config.toml
num_hidden_layers = 12
hidden_size = 320
num_attention_heads = 5
num_key_value_heads = 5
head_dim = 64
hidden_act = "geglu"
norm = "rmsnorm"
rope_fraction = 0.5
bias = "none"
init_mimetic = 0.5
schedule = "wsd"
max_steps = 13788
MLP neurons of a small language model. Each row is named by its layer, matrix (gate and up: input weights) and neuron, and shows model dimensions 48-175. Each number is 128 + 24 x the weight over its row's rms, rounded and kept within 0 to 255. A neuron's up and down rows have the sign that makes its largest values positive.
After each neuron's rows, "fires on" lists the tokens most often at its 100 highest values on Wikipedia text that the model never trained on.

L4.gate89 [ 86 107 161 198 142 125 113 118 107 117 105 151 117 134 129 164  98 123  99 143 113 125 149  63 110  98 113  97 173 161  95 126  65 132  88 104 116 143 149 151 107 134 139 138 169 153 135 131 122 118 121  98 135 139 102 136 142 143 117 121 127 114 141 113 129 116 110 131 162 113 139 108 112 134 138 138 132 126 183 103 117 143 117 161 176 132 138 127 119 121 145 129 134  91 133 116 180 140 139  91 142 133 130 121  97 190 136 135 159 133 133 104 175 144 117 136 136 127 149 101 149 115 150 139 124  72 147 134]
L4.up89 [122 134 109 127 145 112 136  97 109 157 179 139 136 143 134  96 183 167 144  87 119 117 100 111 114 128 115 116 165 131 127 142 131 136 172 133 137 122  84 137 126 117 127 157 135 124 120 121 141 146 114  95 119 121 135 124 135 107 121 143 130 150 137 131  99 156 131  78  88 112 146 102 150 137  83 127 149  97 180 102 104 142 135 115 116 131 127 100  75  97 116 116 162 117 157  95 154 108 117 139 183 180 131 151 129 113 147 162 130 105 145 124  82 175 114 102 168 131 107  97 105 142 102 117 150 142 166  85]
fires on: "er", "h", "s"

L7.gate354 [125 141 112 142  63 173 128 160 114 161 115  99 110 118  84  87 156 124 143 124 100 114 111 126 131  96 121 124 153 154 128 121 134 112 104  72  97 127 131 133 115 130  91 147 120 162 115 114 117 113 125  95 151 114 137 143 124 115 118 149 104  89 154 130 109  77  99 125 100 104 112 105 106 149 127  96  94 110 160 104  80 122 102 143 151 119  96 146 147 107 143 125  91 122 133 126  94 169 156 134 144 152 169 133  95  88 167 164 151 160 165 115 135 154 118 164 124 106 128 124 100 152 160 161 180 120 131 150]
L7.up354 [146 153 132 148 138  93 113 141 161 140 153  96 130 131 134 129 145 125 142  94 108 119 160 101 135 124 116  97 123 135 146 122 124 152 121 128 157 144 107 133 120 136 110 148 161 157 164 107 145 173 106 114 144 182 113 113 103 112 110 127 102 114 130 105 117 129 137  77 127  84 148 111 118 167 116 134 109 101 147 120 123 130 112 135 145 102 147 139 126 135 155 112 112 162 154 115 105 173 131 159 120 158 132 126 107 128 121 128 136 109 139 122 119 100 118 177  89 109 109 136 101 146 157 141 176 118 181  96]
fires on: "les", "ers", "ts", "s", "es", "els"

L6.gate261 [151 142  83 123 169 134 105 151 155 110 121 127 160 148 111 190 120 143 127 127 148 154 104 145 136  79 137  99 118 131  95 157 138  90 106 175 103 109  85 129 131 120 152 128 150  83 130 184 150 109  90 109 151  83 119  72 151 143  97 159 107  78 124  93 155 141 103 114 112 137 163 113 125 112 111 126 124  90 130 155 131 108 107 112 129  95 134 151 129 149 144 139  93 120 123 128 193 143 163 146 101 120 123 109 116 125  73 119 121 109 116 125 102 136  74 191 157 132 126 131 100 107  97 139 119 134 143 144]
L6.up261 [147 139 136 139 166 131 105 168 146 113 138 137 129 121 135 142 102  97 118 147 119 164 117 117 101 108 135 159 112  85 104 136 161 120 115 172  82 119  67 153 142 134 151 147 205 113 130 118 156 155 124  92  85  86 109 111 132 115 156 126 118 101 101  96 138 138 141 162 103 124 168 141  98 142 117 103 115 107 132 141 135 107 112 153 120 118  74 180 140 129 146 118 159 131 158 153 110 155 111 114  75 126 120 120 138 152 111 123 143 102 134 114  71 127 126 156 140 153 156 144  73 153 150 107 117 148 109 100]
fires on: "end", "at", "ond", "ound", "ind"

L7.gate249 [114 130 117 148 150 113 149 114 102 132 140 139 134 107 101 156  88 134 133 140 136 131 125 155 170 141 127 160  98 134 150  89 134 159 109 121 154 169 117 185 119 126 158 131  77 125 132 135 114 144 117 113 139 136 136 108 131 166 134 161 167 119  67 103 110 157  77 104 162 139 100 178 148 117 102 135 136 122 146 134 123 119 159 146 126 136 142 143 130 155 110 107 106 143 127 141 182 129 160  86  89  69 138 138 155 106 138 108 102 135 141 134 177 129 134 147 136 103 107 139 136 109 114 172 119 120 116 123]
L7.up249 [132  98 150 117 148 131 177 117 122 129 111 116 172 139 152 140 116 118 135 117 135  95 116 114 178 143  96 115 134 121  75  90 127 132 130  86 116 127 156 123 135 132 139 152 119 149  85 141  74 109 116 143  98 138 146 104 144 164 166 129 134 111 101 127 131 138 135 145 153 161 105 137 130 133 114  96 151 114  91 161  99 115 135 120 108 149 129 196 154 141 160 159 120 151 145 163  77 100 133 129 114 122 122 121 135 131 116 163 126 151 161 140 130 154 135 143 134 112 111 111 130 142 137 129 153 138 108 121]
fires on: " and", "c", "at", "–", ".", " n"

L6.gate305 [167 142  94 145  99 111 122 188 146 165 116 121 125 124 147 119 149 116 160 158 118 119 136  88 122 176  84  90 114 123  88 140 156 117 100 136  99 142 117 143 163 131 126 174 166 152 121  89 136 142 155 106 135 107 104  96 104 147 122 154 150 117 123 116 172  83 151 142 119 157 106 130  95 121 130 115  93 134 135 154 119 146 130 118 115 165 143 110  60 112 150 150 113 148 126 109 129 135 166 113  96 161 143 102 126 115 152 139 136 153 162 120 104 150 109 164 120 115 131 152 121 112 144  90 137 133 132 153]
L6.up305 [ 93 143  94  97 157 150 135 103 142 117 147 124 167 116 121  87 112 116  86 104 167 103  84 105 165 131 127 134 141 157 151  90 158 128 127 117  82 132 142 127 158 132 132 131 180 112 127 120 111 151 105  86  97 129  98 134  94 109 128 118 152 153 100 129  93 118 153 114 120 125 146 158 130 121 145  95  97 131 154 128 119 136 113 126 156 130 139 171  99 104 148 137 127 115 163 124 108 136 111 129 161  96 129  96 212 120 117  93 101 115 133 114 133  84 156 114 139 189 109 121  98  86  76 122 142 164 134 126]
fires on: "al", "le", "ain", "as", "o", "ary"

L4.gate211 [111  83 135 115 101 112 137 114 101 166 101 110  97 104 165 141  85  91 121 162  81 118 141  96  99 138 112 154 115 147 157 125 102 138 132 123 102 108 139 134 139 122 130 122 112 127 118 100 103 108 190 105 159 119 102 147 147 175 110  90 119 116 112 118 133 136 101  92 101  82  96  81 153 146 126 136  95 144 142 140 123 143 121 181 153 113 126  91 157 152 114 150 125 147 154 108 141  64 139  97 129 156 117 124  93 148 124 135 108 118 117 108 141 121 129 120 133 127 127 144 129 163 135 156 128 102 132 120]
L4.up211 [127 179 134 149 141 152 127 117 126 150 140 118  96 120 117 114  92 129 145 131 130 133 160 117 148  86 118 141 121 102 166 122 110 181  90 168 125 146 133 126 145 138 153 117 125 153 125 130 126 100 128 116 115 120 107 130 104  87 146 104 133 123 107 138 153 128  95 123 119 176 161 100 134 133  63 189  82  93 144 166 105 119  86 125 171 148 152 142 129 100 137 108 134 145 126 134 116 115 136 151 176 109 132 106 131 146 127 133 120 116 137 135 119 115 152 134 160 114 120  86 109 121 123 101 133 121 115 106]
fires on: "\n", "p", "})\n", "h", "c", "elf"

L4.gate423 [108 133 105 178 104 119 154 119 162 130 149 152 114 111 104 148 156 113 126  89 154 163 120 128 115 114 118 140 153  94 128 159 158 150 176 112 117 132 150 166 128 136 158 138 119 135 151 161 140 130 121 131 136 147 149 136 114 117 165 136 120 129 157 137 129 157 152 154 140 118 138 132 125 158 155 152 101  81 145 146 146 145 145 132 139  90  95 132 151 113 139 130 112 137 125 162 126 122 109 147 139 132 138 108 122 133 131 126 172 146 119 118 107 123 140 147 112 159 152 136  76 107 138 124 137  96 153 121]
L4.up423 [103 147  96 189 113 119 111  88 124 138 121 101 108 125 117 134 171 139 111 136 112 119 118 146  66 119 132 118 107 124 108 169 131 121 112 105 135  98 159 130 189 197 140 126  93 128 142 125  46 158 140 150  96  94 140 130 109 189 167 158 139 159 127 144 104 105 126 133 138 129  94 134 139 146 145 139 108 127 140 138 141 157 183 100 136  80 108 116 149 139 142 115 121 164 147 136 135 143 136 120 138 146 155 117 137 106 102 124 151 163 105 150 135 164  94 142 117 120 130 122  97 125 116  81 136 124 111  92]
fires on: ":", " |", "th", "enc", "–", "."

L6.gate154 [111 108 132 121 152 127 121 159  64 128 149  92 150 140 118 119 128 120 105 124  88 129 142 130 149 138 123 157 147 160 132 157 146 121 133 142  97 136 166 154 126 142 121 176 112 101 160 159 137 176 176 168 118 144 104 128 161 154 113 139 137 153 101 149 123 136  84  89 137  98 164 130 125 111 131 114 114 144 151 156  90  88 125 147 103 133 133 191 104 134  83 113 135 152 140 144 110 161 132 122 164  94 123 126 151 104 117 118 107 133 115 115 125 117 135 123 146  73 137 131 121 187 108 117 116 159 179 148]
L6.up154 [130 150 112 147 173  94 171 160  92 141 146 112 161 134 132  93 107 155 124 131  73 163 116 141 155 139 145 148 121 160 128 124 153 154 155 118  96 115 143 139 154 103 160 136 126 121 159 188 107 142 128 121 109 157 145 144 110 112 167 119 162 150 134 153 167 139 148 153 100 114 129 129 107  87 122 141 107 138 146 151  69 104 123 162 134 112 121 147 118 161 117 120  90 129 118 169 152 165  88 125 145 104 132 114  84 130 133 115  90 113 155 136  92 115 132 138 131 121 153 130 156 115  89 125 120 136 171  78]
fires on: ").", " public", " Car", " Public", " National", "."

L6.gate440 [143 111 162 134 130  79 146 133 104  97 138 101 134 118 114 125  76 102  89 127 109 128 124 161 127 100 113 122 173 110 121 137 107 128 132 161 162 117  97  90 149 119 142 114 169 165 116 142 151  95 127  76 115 111 138 156 107 159 115 142 117 137 132 146 154 140 124 112 105 152 181 160 110 157 128 119  94  89 160 133  85 129 132 118 137 133 138 128 115 106 127 134 129  95 181 121 130 133 140 101 102 108 121 151 144 124 175 119 140 123 136 132 121 138 134 113 143 134 118  98  87 106 103 165 118 126 165 132]
L6.up440 [158 127 121 116  72 145  88 130 167 161 109 125 126 167 134 146 144 140  81 160 125 133 142  99 143  69 151 135 116 103 114 140 124 142 158 130 111 147 152 127 125 111 106 110  96 125 145  91 172 126  97  95  97 143  79 144 132 151 106 169 131 141 142 138 100 123 137 125 148  87 190 147 154 162 162 132 111 108 125 158 123 152 124 128 117  81 133 128 132 120 104 168 159 159 112 127 129 140 155 128 104 120 160 126 133  88 134 110 133 134 143  75 115 111 181 132 107 157 145 119 131 122 142 122 108 165 123 110]
fires on: " No", "od", "at", " Not", " Frank"

L8.gate9 [108 145 103 104 130 142 154 100 106 125 143 153 115 115 155  69 119  95 113 167 132 103  95 133 127 141 150 186 143 133 125 119 180 138 133  98 133 107 129  95 100 106 158 155 124 110 125 151  75 105 143 163  80 123 141 134 140 100 103 121 138  71 110 130 141 134 146 101 142  86 116 118 130  96  99 127  72 126  80 117  98 112 130 150 122 152  87 140 136 128 156  86 128 123 100 144 130 155 152 129  94 152 132 108 126 139  78 115 158 155 127 130 152 211 173 174 100 130  98 153 118 111 146 151 114 103 133 107]
L8.up9 [121 108 118 114 124 134  93 106  98 130 112  90 131 108 144 103 139  83 114 135  99 124 119 107 142 134 131 134 156 141 147 156 131 141 105  97 141 134 101  95  79 131 142 159 111 119 192 112  95  75 142 150  96 120 136 166 121  80 110 123 143 104 102 132 113 124  99 121 138  91  67 143 146 113  90 128 123 112 131 185 118  96 104 111 162 171 114 150 122 107  61 122 125 137  74 178 141 158 160  93 137 126 106 153 121 122 123 124 156  99 118 120 143 166 142 145 111 136 136 120 109 137 152 143 155 130 134 119]
fires on: " ", "-", " (", " |", "\n"

L4.gate397 [103 133 160 112 112 151 147 110  99 140 100  97  96 102 120 125 117 142  79 132 166 152 167 163 138  92 111 137 145 106 157 125 152 147 142  79  94 161 131 189  96 104 151 127 152 138 147 141 178 114 101  89 101 117 160 166 136  73 105  58 114 124 121 148 155  76  57 113 146 107 157 140 153  97 139 136 135 117 146 133 124 154 130 132 121 146 104 136 132 109 115 122 141 127 143 133 118 129  96 134 134 124  92 139 146 113 124 124 126 145 120 134 133 111  72 125 149 107 122 115 119 114 141 103  75 135 153 143]
L4.up397 [143 165 115 168 155 121 152 174 147 144 107 112 108 129 149 120 119 152 145  86 126 135 135 136 173 108 111 111 134  88 124 148 108 109 107 136 139 147 107 145 121 102 104 126 141 160 133 119 203 118 135 131 123 148 108 152 139 138  96 122 139 100 130 153 139 104 135 110 139 164 154 118 121 170 128 147 129 124 159 197 132 153 156 170 202 142 120 119 139 132 110 174 114 159  96 129 122 135  98 129 134 121  97 114 113 117 123 116 166 149 127 149  79  95  81 123 141  94 173  97 133 157  68 117 121 139 106 110]
fires on: "ed", "eter", "om", "aly", "im", "ured"

L6.gate10 [148 123  72 157 108 128 113 136  65 105 132 107 104 110  88 137 122 118 155 153  91 163 124 112 141  67 132 133  66 122 131 120 159 138  65 152 130 167 100 141 156 111 155 148 146 144 141 130  68 118  80 122 127 142 122 147  88 132 110 140 128 151 116 142 149 112 123 144 159 109 123 127  96 122 113 128 124 122 117 128 145 102 142  97 139 133 141 105 122 122 127 103 125 116 115 122 131 167 137 142 130  98 149 145 156 115  99 153 145 150  89  99  94 117 187 166 129 121 152 178 103 164 125  78 146 132 186 132]
L6.up10 [142 131 110 169 123 160 111  88 147 120 148 141 156 147 158 144 131  98 115 157 128 113 137 129 115 159 131 125 143 120 177 134 131 148  92  86 108 143 142 123 115 142 128 148 114 130 109 168  95 110 138 138  95 167 160 137 103 140 105  94 137 144 144 103 126 128 120 104 119 122 111 128 146 146 106 123 150 142 142 134  99 117 149 114 127 166 129 154 160 141 117 106  75 169  80 120 103 147 121 173  94 109 130 111  82 138 110 159  97 131 123 129 134 131 134 123 110 122 161  94 162 124 132 196  91 152 131 102]
fires on: "-", "\n", " ", " Release", " •", ")\n"

L6.gate119 [168 114  86 176 107 130 154 131 111 122 132 124 130 133 134 172 116 178 101 147 113 124 135  88 130 121 120 135 142 121 133 136 136 123 156 144 174 141 110 153 140 101  98 133 147 133 131 136 112 109  95 161 112  85 151 151  72 161 150 159 100 123 139  86 157 133  86 152 125 132 128 155 109  97 119 126 108 117 121 172 126 165 146  90 133  97 172 132  89 112 148 111 146 117 159 126 148 148 131 128 103 108 118 113 107 148 129 164 136 100  95 111 128 168  96 154 120 153 157 148  84 145 108 128 141 138 131 109]
L6.up119 [166 143 146 121 130 147 108 165 142 102 153 122 104 138 128 128  68  76 180 143 120 114 116 144 113  76 174 115 111 125 141 152 167 107 108 131 141 130  98 110 139  98 139 161 162 104  75 125 132 140 118 121 123  94 157  96 147 163 141 144 109 143 136 140 127 116 106 157 119 143 141 166 146 127 110 149 184 123 114 132 152 149 130 120  95 128 130 145 156 148 120 124 165 140 107 155 131 147 170  62 159  99 121 118 148 195 134 143 103 133 148 138 133 129  94 105 143 171 140 182 121 126 112  98 134 124 107 131]
fires on: "at", "end", "it", "ist", " pit", "ind"

L5.gate113 [118 142 150 143 126  80 111 120 164 145 148 111 103  84 123 140 138 127 105 105 128  93 123 136 150 103 108  83 101 146 137 114 127 109 138 124 104  84 125 152  92 114 125  93 132 145 120 109 125 138  96 129 120 128 106 139 124 122  78 136 119  98 115 101 111 143 137 109 160 182 163 154  83 139 133 147 127 122 143 129 123 138 166 157 105 153 137 154 159 139 158  91 123 110  84 110 194 121 146 146 160  86 165  93 124 107 109 122 101  94 114 120 157 145  95 159 112 111 108 138 113  98 121 148 165 103  87 131]
L5.up113 [ 96 135  89 126 125 105 142 128 149 112 138 104  98 129 162  88 132  67 110 102 136 102 137 102  80 116 138  97 156 136 160 181 131 117 148 107 122  96 101 136 137 114 140 142 171 156  81 135 106 144 153 115 107 105  81 157 153 103 124 143  98 124  93 121 119 131 136 144 152 135 104  83  75 111 124 115 113  95 161 123 116 122 114 123 127 128 132 160 110 117 112 126 109 146 101  94 156 106 110  81  98 152 124 150 135 123 145 167 109  77 109 137 122 139 120 129 151 102 127 158 168 136 147 135 149 111 132 151]
fires on: "er", "or", "ov", "ap"

L6.gate96 [148 122 105 137 111 105 144  80 124 124 138 130 109  94 106  95 150 129 136  48 122 126 131 135 100  99 191 140 101 152 107 118 116  91 106  99  84  82 134 142 129 143 109 163 116 141 113 137 141 145 140 127 110 158 117 127 138 118 115 177 138 117 183 105 134 118 145 153 138 141 128 150 102  98 137 160 122 111 128 109  85 129 129 183 143 119 119 159 130 154  89 120 100 137 147 133 122 135 162 131 104 100 134 138 146 139 140 112 125 109 140 169 160 112 145 135 108 124 130 156 163 137 105 163 193 147 138 145]
L6.up96 [131 112 122 137 119 115  93 145 129 123 171 129 168 118 149 139  80 134 152 168 127  95 101  93 129  62 140 116  80 143 158  89 143 109 107 106  96  93 131 124 152  99  98 164 164 151 142  63  92 106 122 138 113  61 167 144 151 119 117 192 102 149 157 163 106  85  94 149 137 158 113  94  93 108 114 107 142 139 169 139 121 111  86 168  95 155 104 116 128 174 100  91 103 118 142 143 138 163 145  90 135 105 148 117 105 146  98 166 139  93 127 166 123 139 111 118 159 135  99 125 116 147 151 135 168 108 121 129]
fires on: "s", "t", "is", "ol"

L7.gate309 [108 165 118 150 109 158 209 169 134 112 121  77  98 131  66 121 110  93 110 162 145  95 151 113 137 130 106 118 148 166 112 117  84 154  89  90 107 105 134 108 122 112 117 101 117 118  81 142 136 126 140 150 110 117 132  87  98  97  74 147 166 140 129 139 103 115 115 129  81 142 142 122 132 155  96 162 144 129 103 141 103 124 149 119 140 148 113  96 121 122  93 154 117 164 131 108 110 147 118 140 130  94 114 161 119 118 150 123 134 131 103 135 180 132 101 120 128 135 142 114 141 156 110 155 144 111 123 107]
L7.up309 [158 131  95 138 116 132  82 145 120 126 149 148  68 147 130 159  95 141 126 109 121 143 164 162 133 137 115 148 130 128 118 130 145 120 134 143 109 137  90 102 138 166 135 132 112 153 112 117 130 175 105 120  98 126  98 111 137 112 139 159 146 174 139 135 131 106 128 126 163 123 115 126  83 164 120 165 125 102 140 131 121 110  91 108  97  99 118 135 124 155 131  71 127 101 183 151 102 160 146  97 143 105 117  74 160 157 139 117 141 100 125  82 139 128 123 136 203 160 152 138 151 129 120  97 164 117 161 140]
fires on: "A", "le", "ur", "he", "st"

L4.gate302 [143 166 124 144  98 119 110 109 124 121 107 107 104 156 123 144 155  81 108 130 143 149 144 139 119 123 115 111  78 149 159 168 133 127  96 130 138 115 134 129  85 140 133 182 114 129 125 105  37 129 115 187 137 107 172  99  90 105 135 145 128 139 129 163 145 101 144 175 109 119  98  89  91 132 138 140 101 178 100 131 108 139 144 127 110 162 154 132 153 142 110 120  68 159 142 123 115 148 107  88 126 118 164 133 167  74 155 113  87 148 117 120 145 208 162 142 120 139 161 129  92 103 130 130 120 123  94 116]
L4.up302 [134 116 122 105 143 139 126 119  89 119 172 142 110 157  94 134 160 177 128 142 145 101 107 122 149 156  97 113 122  89 141 108 170 128 112 136 113  95 118 128  95 150 166 115 121 168 113 125 115  97  77 128 148 144 160 124 106 100 150 102 140 134  93 135 168 140 164 100 153  75 127 112 121 162 139 110  82 101 135 148 140 153  87 128 143 100 179 120 119 111 119 108 147 115 111 112 141 131 154 112 131  86 101 107 102 114  90  97 129 122 118 132 101 175  98 104 141  92 138 102 166  66 158 137 145 119 192 151]
fires on: " by", "us", "ot", "ism", "yr", "ius"

L4.gate321 [148 106 141 102 115  91 128 116 114 154 141  99 156 130 107 111 114 122 135  98  99 140 127  85 156 112 136 176 122 135 162 134 107 154 116 110 125 152 139 148 118 125 107 128 124 179 142  99 129 129 132 137  95 136 117 147 118 185  97  74  78 140 126 148 130  84 112 100 122 108 132  92 120 154 120 112 123 144 127 169 112 108 108 121 153 167  99 145  95 137 103 137 129 111 158 135 155 128 125 141 162 172 161 132 139 105 139 100  98 133 175 144  92 140 122 141 167 137 140 146 131 125  74 114 183 138 133 125]
L4.up321 [147 189 143 175  90 129  95 123 167 135 154 101  91 121 124 128 115 148 110  94 133 121 173  86 146 100 169 131  95 130 122 163 115 127 113 110 104 117 167 111 147 101 104 120 137 112 164 129 125 111 125 120 113  67  82 116 120 120 135 139 139 151 137 121  96 137 111 140 128 119 170 150 147 151 103 110 129 132 150 146 129 132 146 140 165 101 165 134 146 167  99 139  80 115 129 120 120 127 163  99 112 109 157 108 177 115  85 134 137 105  85 112 126 102 145 123 143  95 155  84 108 133  82 128 163 124 142 163]
fires on: ".", ").", "ol", "it", "ited", "me"

L5.gate122 [106 135 111  88 113 147 108  90 103 122 131 137 157 157 100 149 187 115 127 104 145 125  98  72 135 125 101  98  96 134 179 133 130  99 161 151 141  98 191 155 142 134  74 150 142 134 117 115 135 126 128  98 104 127  99 120 117 118 102 163 119 158 153 130 123 134 162 145  83 173 171 113 124 111 128 135 123 115 109 116 159 129 131 138 134  97 100 138 105 117 167 143 123 118 139  80 150 129 109 138 124 127 125 142 113 151 149 118 131 136 142 141 151 139  89 116  80 126 140  89  97 138 102 112 173 139 102 108]
L5.up122 [158 131 142 155 145 129 116  92 105 138 165 135 124 178 145 137 147 151 148  83 121 107 141  94 110 130  86  81 162 165 127 171 136 175 152 136  98 125 121  83 152 144 133 140 121 124  99 133 110 151 118 119 122 117 121 132 129 144 102 148 132  78 111 135  80 125 133 159 104 123 103 127 149 157 134 111 134 141 108 162 165 122 149 153 133  78 126 147 164 126 155 104 130 144 155 133 134 121  74 152 129 119 156 108 132 140 130 165 144 127 149 148 133 146 118 127  80 126 129 108 134 122 114 130 155 100 115 118]
fires on: "D", "on", "d", "ł", "e", "ul"

L6.gate23 [136 133  97 118 122 119 117 158 151 135 134 126 109 154  99 132 147 148 118  89 160  96 135 103 181  83 100  94 163 142 105 129 149 163 171 153 123 172 124  91 136  94  89 109 158 149 136 131 124 151 142 129 111 144 162 143  72 135 153  93 139 104 137 121 138 142 120 123 111 145 186 130 115 152 155 186 118 107 122 136 141 108 140 129 140 124 137 133  98  58 131 142  78 123 150 137 151 123 117 130 153 121 186 132 160  99 145  94  88 132 126 131 145 153 147 116 135 144 136 135 134 128 144  99 161 183 106 113]
L6.up23 [131 103  87 148 146 121 164 133 147 138 127 106 176 154 129 118 138 157 143  71 116 123 114 116 148 100 135 103 103 132 165 159 142  95 130 136 129  83 150 157 139 146 131 123 125 111 142 140 121 102 112 100 128 137 131 114 123 106 160 144 138 100  87 115 126  92 107 128 111 158 115  83 145 174  97  92 105 151 124 118 108 174 129 133 102 105 138 141 125 155 140  94 146 128 156 111 157 131 111  92 134  82  61 113 141 115 109 159 137 162 116 142 133  91 119 123 158 140 125 128 114 120 113 147 144 109 107 126]
fires on: "D", "d", "on", "o", "ok", "oman"

L4.gate100 [111 130 185 149 129 123 151 155 115 193 114 103  94 101  85 169 126 166 150 157 103 102 148 121 127 153 135 133 139 117 128 157  92 109 136 130 136 128 170 168 101 106 112 135 136 136 183 145  86 167 113 125 135 155 123 141 101 166 133 152 125 113 117 129  76 127 124 115 129 186 129 135 132  76 154 130 162 134 133 112 117 104 133 141 125 133 127 100  82 163 137 110 141 116 163 100 148 159 108 118 136 115 109 116 116 123  94 160 149 131 159 128 107 140 147 144 140 118 169 166 130 122  90 149 104 139 142 148]
L4.up100 [136 127 106 131  99 123 156 122 114 136 163 134 129 113 106 144 155 157 115 132 127 146 103 104  93 112  86  99 140 109 163 116 103  95 152 135 132 127 100 146 172 106 118 117  92 107  95 119 109 138  77 133 103 115 122 100  99 114 101 139 109 133 105 113 160  84 156 211 141 133 134 113 128 120  76 143  76 104 185 139 128 116 109 113 130 167 131 107 131 148 121  94 172 127  97 136 119 132 145 117 125 118 127 152 109 133 110 131 123 106 139 139 176 159 128 145 197 153 167  86 135 102 147 116 111 121 144 129]
fires on: "an", "h", "er", "E", "a", " member"

L5.gate313 [103 105 103 138 113 116 132 163 110  97 111  85 132 129 139 137  92 167 150 107 112 109 104 149 150 116 105 108 132 134 149 110 144 168 125  77 105 158 101 171 111 139 133 127 178 143 144  98 149 116 112 107 106 146 101 132  88 160 136 102 132 162 170 148 139  78 133  88 155 100 152 101 167 140 139 126 118 138 174 128 113 154 142 156  91 145 150 102 166 125 106 109 123 149 127  57 106 132 139 135 118 110 145 139 131 110 123 141 125 113  95  73 101 117 112 140 136 119 150 121 109 113 110 116 143 133 136 123]
L5.up313 [118 153 133 141 135 100 104 148  88 125 113 118 123 130 124 154  88 147 126  85 133 137 127 118 138  87 132 153 160 120 100 113 124 165 134 111 145 100 123 155 115 145 100 158 151  85 145  98 152 162 164 124 105 106 137 153 119 132  68 119  82 133 159 149 155  80  85 105  99 187 145 115 154 133 148 148 162 117 182 120 132 155 116 133 143 142 102 101  77 101 129 153 157 132 130 122 156 127 130 126 139 135 119 181 140 154 130 117 103 126 123 125 157 170 105 127 158 164 108 136 146 119 132 100 199 144 120 135]
fires on: "ed", "ural"

L8.gate194 [160 128 139  91 108 158 111 122 147 157 163 184 169 142 122 122 149  94 106  95 129 122 144 130 114 143  83 112  82 111  89 117 157 155 120 127 148 139 115 149  87  79 157 113 135 124 102 145 147 132 108  79 105 102 124 128 143 132 133 164 138 149  96 130  85 135 170 116  96 134 124 160 138  96 107 178 135 141 126 140 152 159 147 134  84 133 124 125 145 103 145  89 152 111 158 161 151 138 121 127 115 115 139 139 144 132 152 144 175 146 130 112 127 127  88 100 167 158  88 152 135 107 128 131 124 125 110 110]
L8.up194 [ 95 100 117 140 132 158 139 111 116 164 131  79 155 128 138 136 123 141 150 148 128 143 162 114  99 152 123 120 153 128 110 129 147 157  92 119 132 134 106 197 179 133  91 114 135 120  72 165 130 134 150 133 110 122  67 165 126  93 165  98 121 129 111 169 146 120 133 113 144 117 166 137 129 135 113 160 151 133  82 130 125 142 154 118 145 136 121 146  94 144 105 128  83  94 117 173 149  94 135 105 108 111 155 151 113 104  90 158  95 138 114 108 102  99 148 117 149 147 124 135 191 151 111 101  93  93 137 127]
fires on: "19", " ", "18", ".", " dep", " '"

L8.gate282 [162 113 132  72 133 146 125 172 160 136 135 166 150 175 137 138  87  95  68 141 147  73 137 120 159 131 120  98 107 138 140 159 133 104 153 101 147 125 110 129 127 132 127 117 114  91 116 132 135 138 133  92 121 138 123 135 153 119  94 165 120  97  98 128 127 137 116 103 137 118 167 158 181 125 103 167 125 152 127 121  95 164 134  82 102 170 146  92 113 126 164 103 145 173 166 165 107  88 109 100 123  97 113 136 119 140 137 135 129 128 129 149 152 118 147 129 117  73 101 138 171 104  74 134  97 126 145  85]
L8.up282 [113 150 116  95 136 112  78 123 124 110 136 178 100 127 148  91 134 143 102 125 145 113 132 121 146 139  67 138 125 134 129 107 165 120 133  83 110 117 121 153 194 139 144 102 164 100 135 124  92 174 146 135 114 130 130 114 146 142 139 152 133  87 121 140  84 115 171 133 106 128  99 189 153 170 132 125 138 141 127 171 153 106 100 152  97 192 150 136 133  87 132 146 130 102  91 144 132 164 138 102 123 117 126 128 132 162 131 152 112 139 127 175 123  77 150 161 120 103 112 150 126 153 107 103  95 152 106 124]
fires on: "r", ".", " br", "c", " "

L4.gate323 [157 154 103  87 118 117 140 116  94 122 113  99 103 163 113 147 157 109 130 145 150 138 154 136 101 112 125 161 134 104 138 118 101 141  72 143  95 115 103 118 103 108 125 144  80 142 114 136 107 148 107 138 157  91 165 150 113 119  85  77 128 146 105 166 168 145 106 135 132 140 109  83 164 142 157 138 159 154 152  80 125 145 115 115 152 163 103 104 127 137 112 115 127 123 139 105 152 168 145 165 136 105 114 128 111 121 117 177 132 127 116 102 145 155 129 127 145 153 140 142 178 149 138 120 149 109 108 150]
L4.up323 [113 155 140  93 138 114 119 113 132 102 130 135  90 103 105 124 154  93 148 108 152 106 112 161 145 158 143 167 115 127 157 144 146 142 164 107 130 147 125 148  81  86 147 185 131 140 139 160 121 124 115 165 157 128 135 124 137 137 109 140 135 103 104 178 105 133 112 151 112 171 168 110 119  82 101 125 104  85 175 126 141  96  74 180 109 150  97 156 112 118 117 134 155 106 104 152 140 168 172 162  76 118 108 160 161  91  92 115 101 122 110  95 133 153 126 126 131 133 117 138 124 150 124  76 144 154 156 144]
fires on: " by", "ist"